Weights of a small GPT-style language model, trained from scratch on English Wikipedia.
Size: 10 layers, width 448, 7 heads of 64 (1 for keys and values), MLP 896 SwiGLU, vocabulary 32000, 45.3M parameters.
Training: a variant of Muon for these matrices, 890M tokens, 6788 steps.
MLP neurons of a small language model. Each row is named by its layer, matrix (gate and up: input weights) and neuron, and shows model dimensions 192-383. Each number is 500 + 25 x the weight over its row's rms, rounded and kept within 0 to 999. Numbers have three digits each. A neuron's up and down rows have the sign that makes its largest values positive.
After each neuron's rows, "fires in" lists the words (lower case) most often at its 100 highest values on Wikipedia text that the model never trained on.

L7.gate309:556463546525478509524562480494524480496472519508497500493530513489502475487509480494473522532544508505478453510500474497505571535489474520494519544519476507466478520474469505480522509516515494513522477483528468507502517546493501570491516484498482508508476514503516493500479506495516501452512526440512518488507531486496483483509499486478519510471434485531503508497508512468540510551515459509539484519533498466529466511438498484498496472515525506482479527550526505505502483465507504536536526526547493457464497523508518503463486506466499512501484444469470513540466520495472557495
L7.up309:497492474527436487478511517507493516509516528451533531476473476508477510522491487477521518519538491492500511492519470503438491533508499477502501517482493534529484506544515459491502487505534460530504502503505461500494490484499510488493527511518513461532489473480514496499531496516458509502470538530492490542527510536526483494447482508530485483500496524481496493502476501493551464477495495555529531480519504510454492542504500490472497467540504501496527481528488477545532475489472470475505492491480534494590490484515461506509503494522534507496553494504536475509506515519512542480
fires in: "first", "second", "1st", "third", "3rd"

L7.gate712:466477476500498519473486509524535511516522521470485488461523532516481513511509507476544504509504533508517456470472493534488486513481501489484511515485519435472476502550529478490500456538512495544535500508495474492478476456479503515462512486474486507463461493479478507523480484514486465470505480496506507511481503447451523444491523538510466492498522503486514478495477528498491486549511494497488460496516503530492505512483505538510528514516533538497570529487530520473501501466488491522482482521541483505477462565485499478492488514520488503538479485523511519491485514497424503435
L7.up712:522553510493490521534490517472515503514529489493455508468493538508512472497514532504481496484490533516521516489499533516547489464478504541458506480550489466524504523486486553456464454514474510481508517482477491522458471499537480492523493495525496519509492485508519511527482516531486551509490509495480522509502481544492536423511514470511474469500521501546554471488459504484469487531531488531473563511486580459495487488511519499470507468488540480474508523516439551474514521540458490487495494480529470514505508512491480496485496474493507507494492469498498499462519524481509520506
fires in: "at", "the", "for", "its", "to", "i"

L4.gate587:482569506494466464480515517540532462467457469528526520476553496498500500472504534495495510490503493525481486511536490513474517521471509485521527515534500459485489499494474485482495486489513494487499538555529494480499499494465595537474495542465424517555517488525490479482521551512511532525528530518541471537523500506552488511520487526507473526550476473503480478506524480488519476467472512490496481508515522543519508444510546512492497509553463508547487546535497437508519526506492510482440504468538499478534533546501488490505507499564491513520472559486511505481485517510483507476
L4.up587:492488492506491505521498504460460489472542438530484462503495512492510496545490458485459515531510533511513508514486467518489483545486516479490515540505498494523479502472476498529533479539492500466464504504563529503527491500495500520517550527454509447507521503521493517510483489519458508473547502526491528490542505515517458511544543495519506474529501492453476472511499446484509504494488535459502494453466490498501459495523491489454485490500519491500519491478494448475548492466491516467460499513512506430480505539486440527464506506466472492475553508511496470541538510524506542504
fires in: "one"

L7.gate177:485515477442505513480531477487503479476486472527460560496499514474499481513516478505496519488519507494523486496485481478449491527506502477531450511534461559453476496538493463522469470509564513486482546499437466493502539517530485495474507459517514515530501499492505480474501460484521538489505516498541493491474513492504496412508530530438495535495518497497501535468522514506472489531475484517491514507514505501516537504508508521507529493491518459541497517500520498505490525484509474470433531531524505513511483505470524488457539537546485482527500486485492499489500481463479518523
L7.up177:501522471484491481531490461464518515501442496465468469492456473564491469517507523529528486510532513407478553498540477484471488521505484473517479527511498520484501492529522527464524566449514498499517476523479431528460510517520490499510491481530524527483486485499503504513484484540520450558529513530499490528521497488459484524563519484475467511483510503570553472467522520509536529499484525446505522510516494503504478536466528509457470495513493538506488480517540509531496472488493447542499504511495528512557522513545508502469513520482473512545460456463505479504530500539475507492
fires in: "the", "after", "before", "upon", "of", "and"

L4.gate875:498483526520500523511520506484521491493530533485491533487501435526490485517536489557495510492520481503514514471477455479478451506487501502515483537495457555506523453494489500527548507520521566465471456546484512528522509501515483502494519505468531545503514481510514536518510486475524478486490504458531484500525520479442443506492500490484497495549483460522503490508492505478498507485494473524547480473536479527511478504489515498490518485493536516448531483481521497528524468456495501493457517470506510498464486463499492493472493535478495466483496522489534504504542512513544489541
L4.up875:499503516537518485459467499510511541488507482476529540530475497551497532493502510507466500530534485513513480439519462513476488518543462451472498516467492494520501481510510441487504471514515482529519503461548531510519516516479549530482521519524501523476511491510548516500491508461489453458477520488496485517555489457498542530512481523506551519534490475505483510499513467544450535508492542466501497469499503491535501525529502446521511473504525488504483506482488480504516504511482538507512499537504461514483472527488470489489496520473459495535496523505490476501529483553504500502
fires in: "of", "on", "up", "along", "down", "to"

L4.gate274:498499523502481453500484486469503509472496494477495518538490458505501516495485489486473459524488490503497509541488522502484507500485478487480451502498480513511491502477518491503532488508537536512528508489524476494492507510462460549518531480470534493490469517489544474527530490489505517477498554490480487503498482537526511505558524501499481507514463531525478487532472493466575511488518473491491484499489493506526464535468478503501512488513515505514528481503517506519536555483530573508514526491456535475521506483515465496510502502502484475505521552509483507495523455500500468487
L4.up274:543471570486522475471535469506531521492473479490442458486509452471487470528501511532472481503504462511491479459460487530519538496463447537459486529516544510489486475496488521501494462503468490518510507502526492512477488524494493499519534503508527498567511536516533494516506477533506522527476519464492499499491504528514512492518482533499509499506479511492505432486466532502478508554459507486508525463494553534510498486525530486549500485516493443535471448502515523529478468524462514477505522472525573468520496474481531529481480521478513488497542559499517503527494503508533502491
fires in: "to", "a", "into", "for", "in", "an"

L3.gate798:482564507524501463486505532494457519519499520515504504490533508472505541492524481525554485527522458481508517502471467486482491512511476482456490479465514515491526495460491452492468544467517482481510473525463502487469487506535518510494480488514494496528522480537531503535487490509465455463479532451512495508490525476481495533491520514510490463519488502512503508550497451475489495474512503488541520518459507489485499527498541478461492492560490459512488475477506488470527482556521483525465516505460493512509505500498486523490514527502529522501499493513476519496474535516481487480
L3.up798:504492500471547492477518518504541504498479509488491468514481477519505502509528504541464523494478565449472475514490485475517498506509504532484513497493495515477476530511512506525506520506498520478497508533485463508527533529529521490526506549500474466504466462506483476511469542469486524485505488497513529510480494494494520534521482534513502495464544485474492493487510501452493479491537487489454510527472480499500464530451513482514502496530490458477524487474478518503472507502487468496537506517517544510483497506476496517484517459516479521504481514477479482514506507483547475482
fires in: "government", "committee", "commission", "assembly", "council", "act"

L3.gate364:498487513491452492480529539487554477490517424525486477505473535524462476518469541502505486462502463504521507504529508518490502502456489465517488520462472500465515499484542535501530461526485549501548488524518481553519470516460486490466485509509495462507543535456482559476516516502493493482477532479479499500484466537443526489516506473517457515505493506530524503420501529471527533524495512522472512530504511469510440540488466526517492489497505524510461498533494494490502467488482524486525472514476505473490512527505511484503510520532490517431476500520527505497452486489520498509
L3.up364:444499500497523550525505500519521519515468490539524508501496545481503486507488500520499481498535459492498498481542506466413506577502502507519509490459493492517439476475446513518522492536503458536522514461530504482535483497509488471491436488538494501524524522497521486498494496469560493511533494456506507479487472472514474507533515498508520518495493546492533506520483511467516535531479488505506467535517515491528483560483537495493505513527529488564498534494463428483480452475470547481530467556525503476548496509549452513529472499520506521554524457479497563515542472466493529513
fires in: "first", "second", "glentoran", "third", "main", "3rd"

L4.gate170:514546507482508477523460506538516512498469535559519482448496484521477521487510529504506488495488511483535515496519479556464498472519496508512497515460491497563470503481504546532514537439513498484521487500459476510498520556493486507496486526496485500473498484451509482515507476553496515493564454522472447516539459501505526501535462488475480519501461520477489489544519504491440453502459482465491511562501449549508518485462448500515478503523502532493503532475449534510468519487519491506504527503487540536510444494522486520491519506459532499517496524537514493489488469501519473477
L4.up170:498512520482534498457477458502519512499519452507455537501471554453508499503501524481464446507482489478464489515481473530517513531535525496486484479469518501543517499499528491488518506454470533462555476486467481486530527455472499462493487497535500517485516541506486553504524506513494484466477549498510493504480518534518490538496452509494540532516500489493497513529491491482520492556458532514467487538471506531491500494479462496502511506496510516510463473517480526496490530490533492474457529443461497499542470509490503444497464481547486510529477493453516472499459489505514516561
fires in: "most", "is", "was", "be", "it"

L7.gate731:459505517470476525554506498468498515494489466473503494522529517469460478476515520520499517507489543513494512493475474502519477518493477514467498515492560502494496453502500507510501538488495499455508452480493519486521506529503510482444507496501495497450515529522521515514527495540496476491535478492469495492478472477473512530487485489452478556492506459535505477509499501482491470495508517480483510549504504514481536467455512487537481522541545468517503459523525492509485494529513525485469493481534492521505513473553520482489489510550496521512482456455488529491458517457472534450
L7.up731:512482513528528488465471520488458498502491521478468552554466508505530501495484498513512469478497543473473475489487495489475480495477540528504514534474540522491446468506511461490518499540549462498491499489502505515476457495480508482473469490540502513504563517481552461545480525513507493504511496533503471526493494527483464485445503493457494480535507481501524508495522497514536498529518522474516527470525490497486462479453496538506486529521483493492510506497476531471470521495459484510501486495522473511538534490527465498477450523472461500495450500520499517474488542452505474463
fires in: "has", "had", "have", "not", "also"

L7.gate77:505489527447506501479502517550501457551485538521512555527495503520505463494500503555478531506508496513534560552522501494491504507474459470515517498493542494519464455490478521474530519517470507467480517526478440526521540502509480516544502496505480497500499488492485477516487475527489534438455502473495471510498499533518482486517497516505489485501534483489468506468480524525499458500520509534524500529511476486503492531452531469521528489482501487477498457509504503529522512541487497523542516469514440493511535495503533505513546506501496484495531501526468477491521483526499511500
L7.up77:517521490537487503538512470516498513465468541485503498519509520508518483510495528483525453488481530545505494481492470476493504520505456472485513497506510502437489526467466504494470476461456471485466505498477475483475520480510457496478538513534492513502522561451524515511507480503473519508522508528520465474516531489491538475531515506507465510504464499526523430510500520549486515518543506467451507528468549509520467510469526494494515501525485509561483495518434470510529523530476521519493502499502504502484502469453494510526492444510458522494509514523524530495496446486516470487
fires in: "of", "in", "as", "was", "1"

L7.gate474:519508498528469493445522462532562522494506523539523487492476486485541530481531490472493465467501484491517489522497467535498520546507486521498529536479538502494494521511511465505475498471467451477489485527475500498427533483525450502525476504527591510507506442513529523549451522519494483523486490499507466511527494489511524491488463527495504450472525460479498475495505507489514483501513519528496542478500503477521526538527480458560485482472503489536540535528485523512523464490490504528467470548500507512542502468531498496509512496524505510477517469496538472490487511526530458505
L7.up474:488487462526528481535488521543485564503514520479465492503466536457532543478509509542529539497478513493520522515513479463487484517500492526492493503503472492506504480492558513465481477529487554462533515502486494485507505478517509463478502552496485516482502505500496482492499484474545506497512503518506463523496484457544529482500485495524475510511516509488465532471484499501494510492513491507465479491486512529528504567517512468485499420469534520496489480515506514481479494468494550462557517516493515493476511493478479444505493540515506501529474514562514499475488499526508506523
fires in: "the", "t", "a", "to", "is", "i"

L3.gate532:494492519498460503441479506511556477538520463516487492486543491490506480515541529448521551468533506521488483500519465477545475485504487494498501517505501501505510468519462474502454473522468496565542458528518481501509569476519450481470538521523468511490496460486491531512508519489474519487469452529492506548515473509453467494509502502500459469531491459520466449481519499515483515538463535517473488529508495500494525516511513483521480541496529553519531503498520497545499543450484511485507552501456551455480498493508477457474515534518500499511483502506492505502475498487498466513
L3.up532:475497526519521509505502506505464511460500505500523468503478515524495562490508457499520532528541514470489477485524514478495502534517472515524557501497487523559502476490501509524518490518474506478483507510474474491488517486500520482436458497531518531481530491504503521506508524483505495501558489529522490488479547495531471465498510500489472485493503542496500513497478493515503482492473503481465480446470519513501485533504495434452505483478538506514488496513491506486495466517498452484478523549527503466518496470471484499533502459490536473546550490476469449503450526470512546503
fires in: "one", "chief", "lead", "another"

L7.gate255:512475485493492479484471520483510508522479494479456525499513531522503505494478511529473504502551502541476450457499497557527471454489517483513515521477490506493480464473499470513486484500536473506559499508458505486495527520506455513475512497507484497507495524477486568522503494501514501482514511506535478501467535437515529479499526533470520499522475513505509525520503521492549507482481514558452516486523508497503526543469499507523510472484504477472512526462474520520512514473495498523521481536494487506515481497490502509501522556552491533518452528533505438481510516521543556510
L7.up255:508526476527495489472534519513547501498502503495495454515534497520475489474532520510465518474476544444508511515533520486512506494534487470505548471451494516456503499490490508533496497481485515478524511477521464526476517449557516501485526508508552529502524503475467507518516510477502502514527546483495464467529550525478475478483521501483533475511507489545520491538505462521495527500515476536494536515530517478531546500481505480506488498484492469505500493467468560512482494511497488497508517498528514521548483451526532543502504478524494537470456545470502499502546483490569496473
fires in: "was"

L4.gate677:487497513499459475487529517516485496511506524507509492460485515466518497485516488530510475524503483494503497493482477510509499491486520537476505504475497500520537524505469479546525486499480478485484507487541522509470500465463521522458515527483564519453515453553489525514464511505449490522539525521479521518523505546483544484501427462520498470498522483468510456492513515533565487507471485510493483497508529513525493523507497487464479533504520504535530496467474491482473476493505514517496515495500534496511503548508483465528457540563479466480499507487494513485446534470514523525
L4.up677:500484510478533515503534516510495538480476464511475510524473499526523485520497522504484485516508538548509509495495506530506521471451551523558498497474520516498494513475480502508528499479489494503479505499490515489532519505497515521503497508502470519467477453499530516501514482514472502522478538507497469509464491488504512531498487491541513503508505483498487482534496466486461502503520491489489510495504500488500475486508504431501466538500463549494498523494480475518533476515480497464557503476493525480546466496544492507545486480489536484480498472492448489508528539516491503500
fires in: "to", "one", "i", "of", "a"

L3.gate395:483492487504458514508437504498477476484470469494512539516489452488490479472481505492526508492468457486514519467532502490505525531498480470516498479496527494480462532473514549437488517490523491504522493496539507505477497489463539525508516538507521496532501499469486506471512474476508496490532495526501510539513492444539525464491470489506472489544487524463484498508508515512469478509540527514470502506460478510501529484565520502481527469493498562485553538507511530490518545466475463496472545453504529477500511528489485490501470467540494494500473505505473505528487487520496498493
L3.up395:507524473503537504492520524496511504474477468472481492477483507490532480520508493526529480492497494550498517518496518515511452502528491472529530482479499498490504508515497507462494509510504468499486508482513537569460481451493519495492523504516521501486464445495534476514495464486534518498507474512548513517491574497519513468487531474459551488525528448445496485483476494500490515474490524513513499507515515516531493521488460456454475498501543479474514494481481455554470487493524493523486502486484506482484473498510502488441476489535507482480479509490473488504486464529495509514
fires in: "the"

L7.gate254:492513467477510481519501532498499489496502482509492490452530523482476492509498498482492470546507503501500536466511501492494495456465459511469511455472492491488466460543534475537496480526579456529523540510509488516472506517512524512484468485493499528491514465484494523480497481476519510519505509504520487509513485507502475485553474528523531504455511524470477497526511503500462490527511514551447496496495509531491507516483470491455459452470507436547494514492486478527512535519501506557516529521474498454543444478527480502485474478500494492502499548560547462456524505460482532468
L7.up254:477496483481472468514514506529478510513489472472493474535539485475516479533450493553482513472523504478542486511521528527485471436506488489506455496487544532493515473504498501524480481511530467524511499511517467531495485469483526484517533466519506478493514509521492464481511479539522545522486533565518484464546537477470515481487503506481501489545488474477538511530477457520511526465506485560545505523502496465471497498499472523546482521531476495533501547515511520504457507504509483480471476525471537508488536470503548488473504484499495491511541481506475508481514474526552506485
fires in: "as", "there"

L7.gate277:510506508504534524511539546533512515523508467502486513518469472526506511486519512472455501499502515482533444453557490477515490483517518457506494535506495501532509495523517462508448556457485495507525471506490517479561519489515486548470503498517494487488478455483513501511457435515461460471487472494475498467490490519488517512524489522499502496483513519470516470493506491475505517474529523453467511494509482527504486525477476512462541480514503494477505507512474484529526483472461522517523486506539512482500496480496475517491472501511471474520484542463486466515502528496473489471
L7.up277:472534498470472507545492494551466502508513515501523477532488531473478489526532524502485520531484477479530479520489493506486522459501471535490524515521519510474508467507536502492504483477515488504522484480570493510485522509534516460458514536514486518516510482458486479540498528503487518478527478484562534525503469539496522507502443471463504480519535510508478442477469489485494515474447523480508503500499462488518526496498496526536501475487510535511489451527479520467467478510506449512454471532490516505496495495497504535501479554490528483461452434526518466508477524480496456486
fires in: "has", "have", "not", "had"

L4.gate184:474495461487481541484478533497505522529487508510504505482470453511527535498515491516497509521524538496506516483489550514484520512499469511493471511509450479523493463530466534501499477483471527482550469509496485525469485506468539520529499495532509522487499562512497497524477535458466555482520525476519447489471502458454472492476519492505505456489455493473495544516512483547511489501491489504482495531492516441486522527519488451427529560457486488489500525483486506475539495488505489513530472509511487453475480507527453498484481513438517506504500504544473499490441484519472495506
L4.up184:487471536486525488479513529506511479462492502511474490543530488498506492527485453504518468503506467471486535493509503525478516494458508487546480494515481495458462470490528470526500512470470492469505504517525483474538525482503497477544494489546498532479510473497525501487478530516491529473529490495446516505473461445498467491468545498485526502535498480520459553519455478509504553500487540499480493460457474558463472505538513479502562505515538508488475520489536465478479477517514451485502492476502473479522536492499496530464489531498494535517502556527544541472559496477523483529
fires in: "on", "of", "up", "from", "out", "included"

L4.gate113:522530520506531468525502460525483477511497524541514507450538478506482488493481520509508474474540546489442484492498518519477493510488544500506511479484476433508487467493501506473496518511534544424533506466492473517524521502531512479465477507452496463536497483550532487488498556473495513486480510489500488474456479471517473497464497489502504518491456493471519494539489458509479495519511485532493502523546555509475495532494478554489471527514488501505491527488462469462488490496486501515529488492520481434525553510482493495522453459545555466520518467484513520511461537486475466505
L4.up113:486499480507512471480500505552473472518547472488490541491485482496469470503488532456485540468497544526505478486547460491480516526516548505536453475471472498499490461467524483508510526530516505442514501510488518535429489508527446520518481491486507493495530507480491500492505482507466517475493510492514499525518523457505511545484500528487518496490493524469494474514507489507489474534475474545527533497530442513514451498504485579525483504515504532515492533497510482475549478540476489470476490551457469489509545467497548461516467494548517488525490523503498480502481485476510481539
fires in: "as", "very", "too", "so", "asset"

L3.gate854:502523512492514456515455478516501491475520535488488479487487511496515482503508438525538471464525499511465517501514521502497499507480475477514473509512528486500510476513504538526506482489476465476516499469512505473528512446519496497474489502484496501507515486524497470515469504530465497539542496493506497490516518449572469456469484517496509554502506501481472499483490444478465492488491478518520468495480522480463537510475492497492463515502542486544482500533510530491520497491480529493500472516494491481514478461499578504470474447539512497499514472484499502465553504454454501447
L3.up854:485520491501518509513492473541537508464520472472457490509480496453493503505491522485502527489522507507458523502490530460544473512491527498480519519514488534448487487529499492486488480536492472449441474489504507498549469476484523483466512478490506506488485551449495546530546447472513514517507511508536509486492528498514503510477501488488488475478497483493463487505473500520511417501505501511505493506511509488535488508536452461536471513527489521494486500527483500494463517516549484452421486494473494518514508500454532502458487497486518477483518487533519486542535487542491491494
fires in: "that", "this", "which"

L4.gate146:527521483533471480503509496485537510519502512478514492500497521511491541514473533493492493479475511448509526473495511513479514469479527512486535473476526510510486513494466498500468483514491496494521496512495499540481498467506485526461456534517530489467512516486532484509480540484479451529488516503453510469489543471496486446510540525510472491520473500488465513484486496478525486487487487511459513466447525504507528512479488533493493449419524471452551542462492489498474527510466448520488560526501507462525480559522521506449523504505504511510495505500497507502527475534482491537
L4.up146:487507486497476513497501541498516515469548535518484460487511500474446509445525504526511481497504461491486482539510466510527506495506519495486480513475501525527511488532535537499529509534499504525528466512510522488482534470510460481501496523497491462479502452484527547526499502511478500493548509524456562520504477521527533479479495465493479491491477510515528521474520523503501509508490512505479463528505526518509488553546490488457484461517514509529522502473507462520491499487483533493509508532531525500482492436538483480529491527496501512532536540513564489501482455562501509474
fires in: "the", "s", "a", "le", "in", "unplugged"

L7.gate806:477547462451549465471507481515517508507482454509505514527512449492477490426487514516486493536477514487507504447478508511495535486454486484504519509478439495473536491508486482517470496466496511547542525462544465474476512518495494526476536516501535509455471510501465519500506480513457495500509488533454482488515507521511538515510529487456535491490486513449522519540537542467478521486476459480525520492461482532523529516533499514492512509541547527549517464486484452481499496442480449513497460504538492468472491483523475499448516517581490541454524523533498512505472512528537489527
L7.up806:492514487494518531510501503480490520464492491461473538546486499501511475501488533460472458495520462504498488510469510473480515513520497477504537488493498513563484446491466503501488499486478496536484519426482483519534466460517431522469465473456484461498486515493476517498433516521576508512491532454506511506499485482503491503451502474577565511490490527535463513492491500488492499506483499517511471513521539515481511535483487525523524483507472522528480486494514486516539489519514480487502494495509450475559478536534531503512474469490487515488480502502500486494491476471497443463
fires in: "while", "was", "is", "are", "were"

L7.gate391:468525452536490515498534536476489515475483516478466491487528481487496503530567507528495496545503470527489474492547507522498459561543538517494518510510505511513480510523512496524477493456484509526499532449494495502483484541463505510522467529476466459490505544537433496481507499489468496484544525524508475514489511470500480543493466518536495452501480469471480510494511470517504493476552501472502472482536466478468572521432472498507505483494484494501490466483520509508491482483504515520465476541464494506512529482513489509502531499457470514511524482496502477520456512473500509486
L7.up391:537519536506519497498507485464480555509506528534495478475514520481517486474471491544463490490472514521480479473527484455498506521546516514501483490511544556566487476475504516472464481495443510505498555492509488492478519493479553516528509507449465497445497510509478507497501506528520483469540517466483511480528490496528536505474541509492471526493494500487511534460461507511483447535494468461451510484533510489513527502514508489530516509460515500499485513517494507536492489478519479483488525511496530492446481501525440494501488528443512531504533467487473506504492507505494541498
fires in: "the", "such", "each", "both", "one"

L4.gate735:497498447540492481535475483502521475521485483506512528531487498528507465491536527524502539492493511521506470478534511464478488484520494573484493515526541525456478514492522506492488505475468533467474479520480505511481465550492489487486514486519502531515528514525510516462507507524498516491522449540509472516525529534509493520600487526484534513498477539538494502493549520479510494529501539451511470512495512482461489517489528531501485484495510483503478483520534507509503488518511443510466529526534499493480535466494461474487508507489530494483531561532500488474444458525483522467
L4.up735:557536506491507499496450529495520516527482502514500494463482464544500508485526542493445485535541540495483493497445474521479510514493463510547529509498487495470501476486510514527510509530493478487498524544471483511525485563514470501483499520474485515507515497512507518485491523500515490475491533496447501459492446498482485509545471515483504507488490499484536510466532501494516497508492515534512464500512517555487517474525509516472485466511503498496467462524480509507510492444511464502467515455472515486480460530495505523498540507510466470537536490501532436499496512505512499554
fires in: "after", "before", "since", "following", "upon", "of"

L3.gate326:492505510531476492527488542514549452538506527494449493511535496475503492544474511480503498530454497551527482567537469503462478484469503452521516513500501506522499492479521512520471514502485479492456490470473489497508447521482505488508477490472488508459511457475474467508505444497527532491492495550512512512513529523506530517510504500428482515523461486476519527483476497495512508517447566476481470521525475527514475454498504485458483482527507506532513521465520528481514528468471493471495524504495549522484518552465521479470495462545488477501450522493513492477520537467496534466
L3.up326:477514490498524510521494477518524469478471482464532490484458463474520475502505517509527522534508478473459509545455453481492487470519481503503489478475520480486439500470521477513515519470531511511517529447483466512494496510454489492488487521485459489506542500505509496500492503493498506503501463471507491471480546519510479518485441515533553501498481486502519486516500561530518461520463533543445496481489480499524485506463492493495479458447518500489534486502468503511477509468523506513462532483485489489546500550510497457498486482539516502484441509540505529506512550508488516469
fires in: "had", "have", "has", "having"

L4.gate833:541493483529472494532501506510540509534538438491488462483480483519502474474519512489507478497489487517484490470508439505485505512529493479546500433511514466531470486464486520463487509464492503533563492465549494469502477537547483485493496545460490524501515480500515508517484464526494527490480499466498485481520481470510526497500514535490481531489466490464548547480499484505422507514516477497514487458482480528515519494547492514456496527489522457524510515465458537500498544550498493507495439473472514495499466530492494451468466557542500470474495503533487473466515501510579533481
L4.up833:561465485515499502523459482498501482475478512488500519503468504510546498492517510481490505478471484482516470499533542528488477496515445513472518494523480509478523497518512487479467500504487476485506493526468487491496529512488480521524508502485474436539469518478503511505555467471496502530495525536537521472496514490478534513515477521497462522511507515480446504527486460468515482451515553535489515527467471480491480504538504553522493534485492436511489517468506498519472487490519523505510496487528513546506457467500533501511510456484476487491514513518467456481550490533515535499
fires in: "which", "that", "what", "who", "where", "name"

L4.gate651:531490531501502479477519497490507515511474520465524460488488467491462484510451503500475479484503514498568529491516524485515527456513507495496465478500487462475504504479479508493507495521505495497499530484508480526483470455517485483484508520502552535492495492510507514484537490507485493500483521479533490497500509491526508526449465529475508494488543523463472497456467486466502502493505468504482504538493523456515499537530514518493492487536507485556523486468517556456480497508492526481499514499485457498512479502474560515470485450526521539501511595505488478474506508520474477472
L4.up651:519482493470500498504502489516479510484541514515477467531498500469485498514520494573516522493474473509494519547489459481500496463512482512495510501485516499524505526512518425513511517495531510510512532501513498471483453487533491506502498509483537522485498498553458496534479493509524483512472529482481500541485523480478510487464552494479514478498484454544492477504457480477482451523493519453433493534479489470513505457485537482501523500461447537541500473502496512466482480500497508490496464524525503527481482479482518529490511521474522488490507548546484502506490508473477466524
fires in: "on", "lost", "l", "party", "to", "date"

L7.gate197:505502559490513494517480479521484503470459522508502471496519527473493492493486493452458487518572518510472492516484472481500519531492501477488505489490460490493507468450498522468486498520484509519471535468522476530489499481525481524493563470476521486500480531503485501530496436502465539499547476494522526523491533482491509538472499519543513483503485473499479475509545520483450478513524488486484462467518442527515464507475512484477501501538480478501534494529490497537510478548480478526448494539485515511506473514491496481503508465464515463494536522510485517526486508506500487463
L7.up197:521497501465518493476497500495485489480513473518486506517470529491475484491517536486456521538508494577504493549523516489478513530488480465538455517480485570521536488488517498498514473504484445497524483495536526527493510540540501479479555505454467493520534480501465507506545477493509477467482515506459485485453481503528504527512485504511479495516505511469472464531568585485488463510488494477478504489466483521519483476469479514524458481515499494510526519496464525509529489481487518496497509489478535514460454450481489515502477451518536493537503512506516473488505506565555522490
fires in: "the", "a", "part", "one", "an", "common"

L4.gate414:496491504517493539492480488465522529460509502533478499480488464483509463505510486532524498489503514495540511566481473480535521490480547499490541486468536508515552510524517504470543530483491528487470513479493485544518524502495487491521502488551506491504555540501477464465487500484476465490520486531486492473450461497524523502490473507510515546510493448478499496509472490520509495462469534519440475519497484539528525492511505520485493469497571519506485405506500500436541513509490479505580554475491506502528507497517500507492478514478509466505465501550535508515518508483537479539
L4.up414:497462467516535506501478513516476490515519509539501512494569478546467514541489522503520478482502480563505516506512501523503549518522508488498501499488467478522508526459480501468482459526535480482498495493512510517512511485489490509488457506499506562521478545503496458516520420451459490508535489496518505483500475458498520507486531497513509521527492540494534505505523490484453481489490505490522500461532487536505519514490453477488506555499501500499463551458468517505466494522487509496506472500468519451468466476522498475471503517552486533535500503473540477434496517508536443493
fires in: "is", "be", "was", "of", "term"

L3.gate836:501495545497511491502482501506499505440520502506497476509494511522498479502508501526554472499497496529496480544494460519467453556484529502498467493521501512463524400481486490504545465461486488502491492509477505521530485494484505527498469528522458478485521529484512542469519491524485504507536508498503504468511474499465491501464490539486475506523486470473470514516495522520469523501520518506495524533531515526456531508462511494462442500512514495489508522542503523495476571476485476500504471545545465472490495516483520493488496542529520518471514529494466494477495487459526508514
L3.up836:495537552509457499492508484505472438474501447501467476517490513505513517474511514490502478462532521537518543553540525478461521495513497519467489473434537547490479500503450528531498433496499500527531500565456469516532478486483501502477475532472511497503490461456491556492511487546509494527515469491482505511525538499474538496522493429495485502474510494496504497456518459529499496508437539510485532499528492505468504493494468484510472511512476442492520525466502482513482517494523497512531521513544492501523523484525502491478483492500520506510496490495471521453489461478527510479
fires in: "and", "career", "it", "of"

L4.gate543:489475497546509459488505506517476463528514507495529503506494519548500462498526516503502497509528504458489445480521528485526452470511493446547529486489479502475519479521529468537526494460480512547515515492510506476497489477525496526560491490509480463544497504521461488488504495535532496521534509495497460517521469510455503500505491474514506506496511481500495472496512495503539490511453501493488522471532505487491483525514461474489491473510526477485463521470488483474497476518474483464544494507489493468516524468514537513572499525505514496517511501495471545534484510529509476475
L4.up543:520488489529485496471445460506520530505469474497468539474565529500521494511497489455503491515471506482516487488491469506521526451515513491516488486475510518527491505496493483557483483505522520481471497498531528510541456485515517541502461472507445514518477501510479494513508498526496485463501542480475501501508485510486526523540492536496529487500510554519476524522485485504529508474496497537470540484489518500465445511498493499428486450509507530497514524505539485465455469499495486496506476499496496532527472496529483512497533533492497529531464510460444478462525518497584514463
fires in: "for", "as", "elected", "to", "served"